Part of a small language model's weights.
Size: width 192, 2 heads of 64 (1 for keys and values), vocabulary 2048, 6.32M parameters.
Architecture: RMSNorm before each block, rotary positions, no biases in attention or MLP, untied embeddings.
Training: 339M tokens, 10355 steps.
MLP neurons of a small language model. Each row is named by its layer, matrix (gate and up: input weights; down: output weights) and neuron, and shows model dimensions 32-159. Each number is 500 + 25 x the weight over its row's rms, rounded and kept within 0 to 999. Numbers have three digits each. A neuron's up and down rows have the sign that makes its largest values positive.
Before each neuron's rows, "fires in" lists the words (lower case) most often at its 100 highest values on Wikipedia text that the model never trained on.

fires in: "and", "to", "recent", "since", "despite", "following"
L6.gate469:492511455494525555536501500466462532527458440491430503501507504493482490493504520515516483536504485495539489523510496477527501510444509473520525476458502499460502488449492502493475513488511477492468504464475508479522502470502474472476457474478524522495523493530503482446507515525497462499476467548490520447483461494517503473519511495487465497491528518516505536486466486500493492483492
L6.up469:493506516507519492537507563463509520560478467546458521511461544535496461504476511546529493507530494538484436514453499473519510490520452526515471517511485474542495498492492439494526504485521525457502489486462478474524483540479534537486469532499530500518517519504505485509484530493480486531539512476498540494519504538444458504516495512513483496467506484498488488467472522503494523489445
L6.down469:488434568522535508487485489529474502474536543495496519518437504472518501508478495515471473495489504516525489482477478517479491533488507511455495494511522505486532515509535547509498490504481493460514469456505536498498477497552475475548509508521533502510482545523528488461505522483490504498461500488514495456474541487499536516526482429484504501518525469494495461493496502533459463455462

fires in: "on", "in", "under", "at", "to"
L8.gate472:517468483510491486545497541506488508513462420454497508496501472458473504461497517471514502500480500482499475448530491455509457510462484493551504486509540444497507478497512544519533496519503508528536485469505514496496506533479528492492516473486512472522483505480518500466508520547428531521491487519506550545501500506541513467502505505534460467504522519485494471479487487512493512506507
L8.up472:517485468518466506527507486573527508444482540497481495516488491449518504529560518472507517496512502468543532506501455520496530509513520515522519551480507514561480491468508520477482522503491528510465474469502503508490471549521528547526483518502498469478487525503512417536482522505505490437468491504528485512501544469471437505508484527517477494486493498521495489499506502488511512528544
L8.down472:497525492510482535479488517476527484473474481482517488504493495511496514553489505543509494494479524516528498537506538501484457474462475543479519490499488486488489481526432538531502518496534532464510483501485498548541509476488502503477492504498515510540477552495524476448488481496470468509534519526583443496510495538486488534509508477522501516537486490500457537487479495469461516521502

fires in: "the", "first", "then", "a", "still"
L8.gate445:497441499503551494500491497507492474478445497512491512516520502492490464506513528513422455525500509507464495543504467483513491541493515499523503493483507528518503484487526507526528495482463496530497509492549508513514517532525471570527568515490541526494439469473468516503517522517513531553535518540490531476486503516516500518540511523505443494528494497464501498534477533498513508465528
L8.up445:490521499501538481491477490509513507504510512493529518512503520434466469525520483504504523476483521549446475493537480524497491509485508521481496505472483488457477524460489471539528470536502497475509464533497520519545522504484488509501500492460481556509448519482498501488443517501496502469501507454523520488525518516476510482457505500525497499505499497468486504478501510472456510499552
L8.down445:520492465474500513473527493516544470502454545498503535531485473488508473528496459478490505496505510477497492544490490549504455526492537493467528530472547529488511491541485548517517489500470492524476497489508486470510464478519549541493548459558499505508520509516518508485475476482524504483510492532503499478501510478550472538471503483533474497471502486449513514472466530526493513498482

fires in: "to", "spent"
L7.gate299:474503471503505502518545500520481481510445511506487517530524516484494524478495490526500535499490462476488504495524494480539470526463522505490513511496502486493490516508518474505512477502497480468514453497497517515487416532505569501494499500547543503490522504486521491504507467544462524459519490475530486485469515522524494505504549445503445451515485536510493503537477510497471523517514
L7.up299:509475462466541501490521472519499522524457518458531484485498462487491509486537493466489537529481529555538501496507497517494478484547481543512501506475485471488527487519525559490528493516489531491512536486495506473493483483496537464513494489480492458512488476536483469517474494519526528480484495470504500553469470514457463440514480482481494514485526490507544502519498533479504495523517
L7.down299:500502518467472526488498501509528458515485490511492496485481528484496496427512456493478544519508498464497480468477494522543494480485520460504520509479483465535469501485479530472490486502530503490528494496460496464501516524469473526472516524512515480537489512499547427440495476496437485511565503481523515507492528519506482529476502480529483490500511466494515469480493472480519496476494

fires in: "also", "who", "to", "that", "which", "eventually"
L12.gate371:528538494496535528530492462478530536484483509466525515508505492481479512507502532517550536534480467504490509442484533522530478463511504501529467520462516488542535511539525505464503529494486492492523430458476487500479514529544502483487537540520443507474474473509514493486499500502511459475479517493510457492487492458478502500517544512537548447494510522486531534494485499485459479533517
L12.up371:509492456472544493471551452503532498506499537464535478516501468499490514521517524532500529492475508488514495485514525487515487489510545492485519498459454502534493498528546459495496518489502493481477521508416492522507478460512508466521535505498509502490510443479504461517502461561519530503463504491478500511495499478519473512504519520480510481494497445480550554478494471526503500507504
L12.down371:498496519541543515497499479481505495489489498505515474494519550521501458526538548538492529517483512536525490504470510528482546482499471533450469511493491477509505467519545550486514479470466520461525510508528461489478543461537540457505525513540521501488505474537493476517518487459485497490509499481531496483442489535488509495517516502536505492510499519462522516507431528488457460512521

fires in: "by", "for", "to", "with"
L9.gate375:521505502484493454504488482457487490485454519535496493541520489489509490480490477528518539519482511512462470468506558545533505493502505496536473473494490521527509490501500503492513527475490490536482470481502485519499502528529532445541455500507528484475516534567477446480530521502511488487499523511475539502487474495514483518512481497525490445514505494513508448486499486531491547480501
L9.up375:502504531480488511511508499520512523553503501480516481473488497525457485485507547452511521488511491530482501449492539495492494524504492521479513493496554450522512495505481489518528458502489494505514521494467461509558516521533474493513491483504501513495493499514487466560515473506484526491546483469502527518525503515478515501548496447509470483504529485537555543460493507498509494492547
L9.down375:533491513460503535539522501544505481486543494526491539503497522460501528545487472490477503522505469478518537549501488450517446472513515488464500488509524505474465482523491488500504450548471538510506450474489499496488465480497499531477498479506491565523487453503492497516494499519456501498479501512506488459516480520472522485493499527566526518522512533476470491484491504516481502492494

fires in: "the", "chevrolet", "joseph", "then", "jose"
L9.gate491:489478501510474529509472534523477476478549521476485463486493460492502504517539500484540526509533474554441491490535460497522476528486496485540521516481514480519493505495488486518501483486500445481510488463462468480491518480512490528467491465470507513502505499463479539489496525492464474480522483466496501526476505513541534485506469524475499487508527514492504499485470465529493507486498
L9.up491:477515501480491483488505519514491510530512516518520531478523543524476513497516485513517534494503502519483531519507499479478521507519503497517450518434504503481479514508548490513547487529518509497493483491518503485578490483498481485510562470489461482532446518490506504503500505496473494572511479500506502483518536520477460544507480551478470494462529483450505524511481522470494521470479
L9.down491:470548469466488513505557513461499506526472457480488502520542482524501480512530488484467474523533466482474456479533498523516493495493515547493493498525502535534522522502540536506474549529514489513552474518475507507492517511453508570454497511493519488532552483491560531500458492490504492497491540470525472513492499496497515501446472465512496469524506518486510488534456541490477490484512

fires in: "of", "games"
L10.gate384:481486527489468465511520500499525444519506493509449509498530513521517487464512488477496517501496506483503483481478511541527495543540516506584516555550451503486529516508552492512494499475498471487481538479456469519470536482492512496507536525494491496520487500497499478503491466536531504516484478511498573500498550474461509504524515480518548441490498510504510507510484486499510507490480
L10.up384:458542531546476497497474487491510493541495446481459468451527512539506533514484513488548491503569494487516451497496511496481483504488556515504520530502486513500519531497501490542496546502507490525513479494549533484467420503482482481469484513506477488482517505549482548527518516482533472517495532483514471517515487473491491516518531497451502503506487554509502503564494506449537506438519
L10.down384:521464483505520480531494464532508504501481511458486495470525489480507481534522461470515543498498558490464494534484499482502492497494486541543522502517468503485487498466521536480475517545493516489456462508494474480513484487512481466499469476480456539500493474468526541486509515544473501475548504489524515502503483489490479491552470522515510479488516476516458510491462459510510483511515

fires in: "the", "his", "followed"
L4.gate71:486526460467484515465513510499519527459460476565498488481486542457483502480499491557535524509486519524484520522509463532546524555458505518489505467486484537499490492456473543446491507485540535449505494500493535491482509523513511490496478517483498511513469511492501513486508508541509496460514531490482517481471490467501489539499540479507470454520493515460486532539509490513482498489485
L4.up71:499500490458506460486472538458500503516509452518516485521561513511504461491512530485549504468552540498484504516501519517498494503481469489485499469477516529498483493477467532492502459447534509464479456570486479478491527493480528492478526507489500514530515547465529474453510517549483500489485521531499531509486541530508498487522473488472467518513505514519469506500510532497463478476512
L4.down71:495481515515466490486506516515486507510462494474479536484490509528489535533475499508475505523483501469480484493435506516511527508431525509481547513509510504522474495485464504466446489508489483491492512508474502477527463501513452541495528471507460464447503449499544530522490523446484524501489499493532532523490489468486533483491487475480509504508468514472511448493460520518487507459445

fires in: "he", "she", "the", "his"
L10.gate323:489477481519510531498520518476482507477494470540504493484488532498459532497545548445498548478495496495518464509439501520511508443461504500475511467510507490557498496486511517478464442508522537495548487518527522457506497493478502536513533495506511528484480468474483536474497526512471480457475510489525486493511497481540552415481491500449491494488508496508457511514483510497472483540497
L10.up323:464502555522519566481529488538497492482481498480539474498493512535509503473512574486505461489501503477518471530480512519511503526512474524476492514514526499517497508517496475504495526532536515472530489520499510511496479463492491513540535471510483474488559504469508498549573521479449515524481528531514508450499476489490576492488505523501486510491487455503448537532467455493499478488503
L10.down323:512517524523499461484468504485515508486511544503474492502511508486497536551475471522518490471549447546492521524510543498475516539505520515486483509505477499504538535501512544510500505513500471493476503458483504486513544533503501497508519542478485488525475471508474484498534478500495468510528526516529464546529490513533523526478518480599500546494520514506567498486415508492500495515520

fires in: "to", "and"
L8.gate147:490518506467539462505504484485552523540473491458467430543525486483487472491521522481453446535470499498513495516524464482471420519488488467557508507513505469489529516496493506489493513493497536501485469467464455479493523515501466506549511510528508515463513510484470532476448498511497517493547523512485534479505489496495512457474480525519488453482527527471487494487474550486538507507493
L8.up147:461511475497522491471524480513459515484452493479482525500526455509462491482477503514469483514495492498486484477460551447529535536528447518493533491512546501487497514483499516508512480498498480477508490482523510509450510533484485450506472505485522534509477484486517493451510516460495471520520567477519522497516524525514547527537508481596495495529477511480470546487495508494511506500464
L8.down147:451482494504491531497490508474517506540500529492517556481494541505496548488510505460485532529486476485514512503527530507490495477504526490494505481441492523484444465516517533494475495482476498523488469492469500525555481515502489505503514468521478479495484501514525511517496488490495519513498523511509475488465505522500494446500465501546506481547514549505503535475440486487506477512486

fires in: "of", "had", "have", "began", "poet", "contemporary"
L8.gate415:469499472474529485489480506491529520529477501530493475472487503491520521527533519481526504469540454503448455497489496461511435477569506511536495518544464528514485484537517506484522479452518519508531484495484501524527488502503512475528505486490436535458498504529529529509482502534484476504499452502510540496477465460470547496479428479510477473505559488489519540508495491518495479474515
L8.up415:498514497519474526530512556482505507485477511506481458501471449534484536508549473486565562501539506469469512488491549531506507450498520509472484508534537488538508514487493496481509478503506496536535507497517481509493476515480540503502471492515473500484471482543500574506478496507500542526504501491500529457518490484493509481538544506523503531497524547500477496496530522490496518533518
L8.down415:498539479511540462462509452473516536538517503502494504514512510517514496496475531480508454493490550527506481511512506499546501501517527527503494466505503473495528533501486506522509498540520524485521496474525499513522511514527548473488498513477490510453517467504482500538471520493531498527463465535498494537494538469485502518507542492519520491502517502522412500497513532462519484538491

fires in: "his", "their", "her"
L10.gate351:516502521540487477513527493448524520455487489520477448498508471458500473534499474510500469514412519480462500543541493502490504516454492515517526506512508513535515492478517515519510507501487526474563485490489514505477507481509504477508494506454485531536516507461506500487496489487483511490512484506494470493497477470502506473543505513515479490514484526544532538487483555476530546547452
L10.up351:478487528481498464493463532526508477516507499521545467476469495513532481494493483517467525481489559515518488454492482520540537476458439477453477506507483493486477512476484476500538445489465517492517484489490484479520512529454508500482489510498514493471512474486497532498496468523468509536539507504513481480533447505524456498528431535486515487479518492462549482489515499469461491524519
L10.down351:524515450511497471511488519541509482486528508496494509483456497489515523526490510535503490567466532481523507485472523489489516509507511537486578495478465474496484484526503505507521509513497494527510461518491540520511537509551547474456516492534485523452500513456469523497506488510516508481453451492519494524498485517493553471533545510520503503520455514494426503521493461500503492476490

fires in: "the", "it", "they", "its", "s", "he"
L10.gate361:495510438560545503514528469466493479482487473509493508445522496500513504513499584478504578481473490508481492449509474495526492465485484499489502521489476511562493507508509498497507506496536500477484432515505512480475515532509492484486495494504500502487503510471530485503490453532502488509476533488537553489495554531506472502493554511526485470501496512525510505527458526509510484510524
L10.up361:500478527541482527488498566501504482460457487488539477533502507523512468526519534468486516481516495532467541524479516473475510513510483515538527491485493490499485518452498492498505496473510488532518458525537518479453517510504509520495529510505475467475503461470515508436497463515513498493520479490486564496519540450490467451519558493508531539483497483510491488510504468478513538497512
L10.down361:470531503489512508517506496460502494505477521516509516465506479506489516487501557520514529424508451529451487488499473505514558487474490518462505493531485476469474476526494521446494485517484492477521506512495467461515513500470525478492559511509502501468538511475550516505454497479486520481547539526507484519472465463538512510458521497580512504518475503474502503496419521508503485500517

fires in: "as", "in", "since", "to", "following"
L9.gate459:467495484516491501513499479466467486523473477505518525473500508534499498525509532487469508475492456499527482506514539510482475515480461544506490506528503473470497485530578512449525465528517490531540485517475483463486483442485534455535491508506541541494505492513507509495553454479499509514501486492532507493502527497471570513553522498562491498520518520490498472484506466460518505474478
L9.up459:503480516468506489533506482543487470547500493484512513486483524527488503454512487551458464500507460504493484502454503551479500493472487506510502513525500586519468470502523461489515520469485497502496478564476516496507524526499523518507460482495502510501508474433523505475485476454516467559519472533499523499497537509527480471513475515525505474481499450501499481515496483505476548502476
L9.down459:549509522518492566506491521489448500476479488489501526548536553514502545470484473504490481566443538475508521478467520454475482476506504519451498457515506466488495487512493486474525528482497490520478519490475495476483503493436529495498527535539518512505499472492498479524531491474467507513468487514524492497504474507496521500456540464479555481557459484471459496469529497484504511463519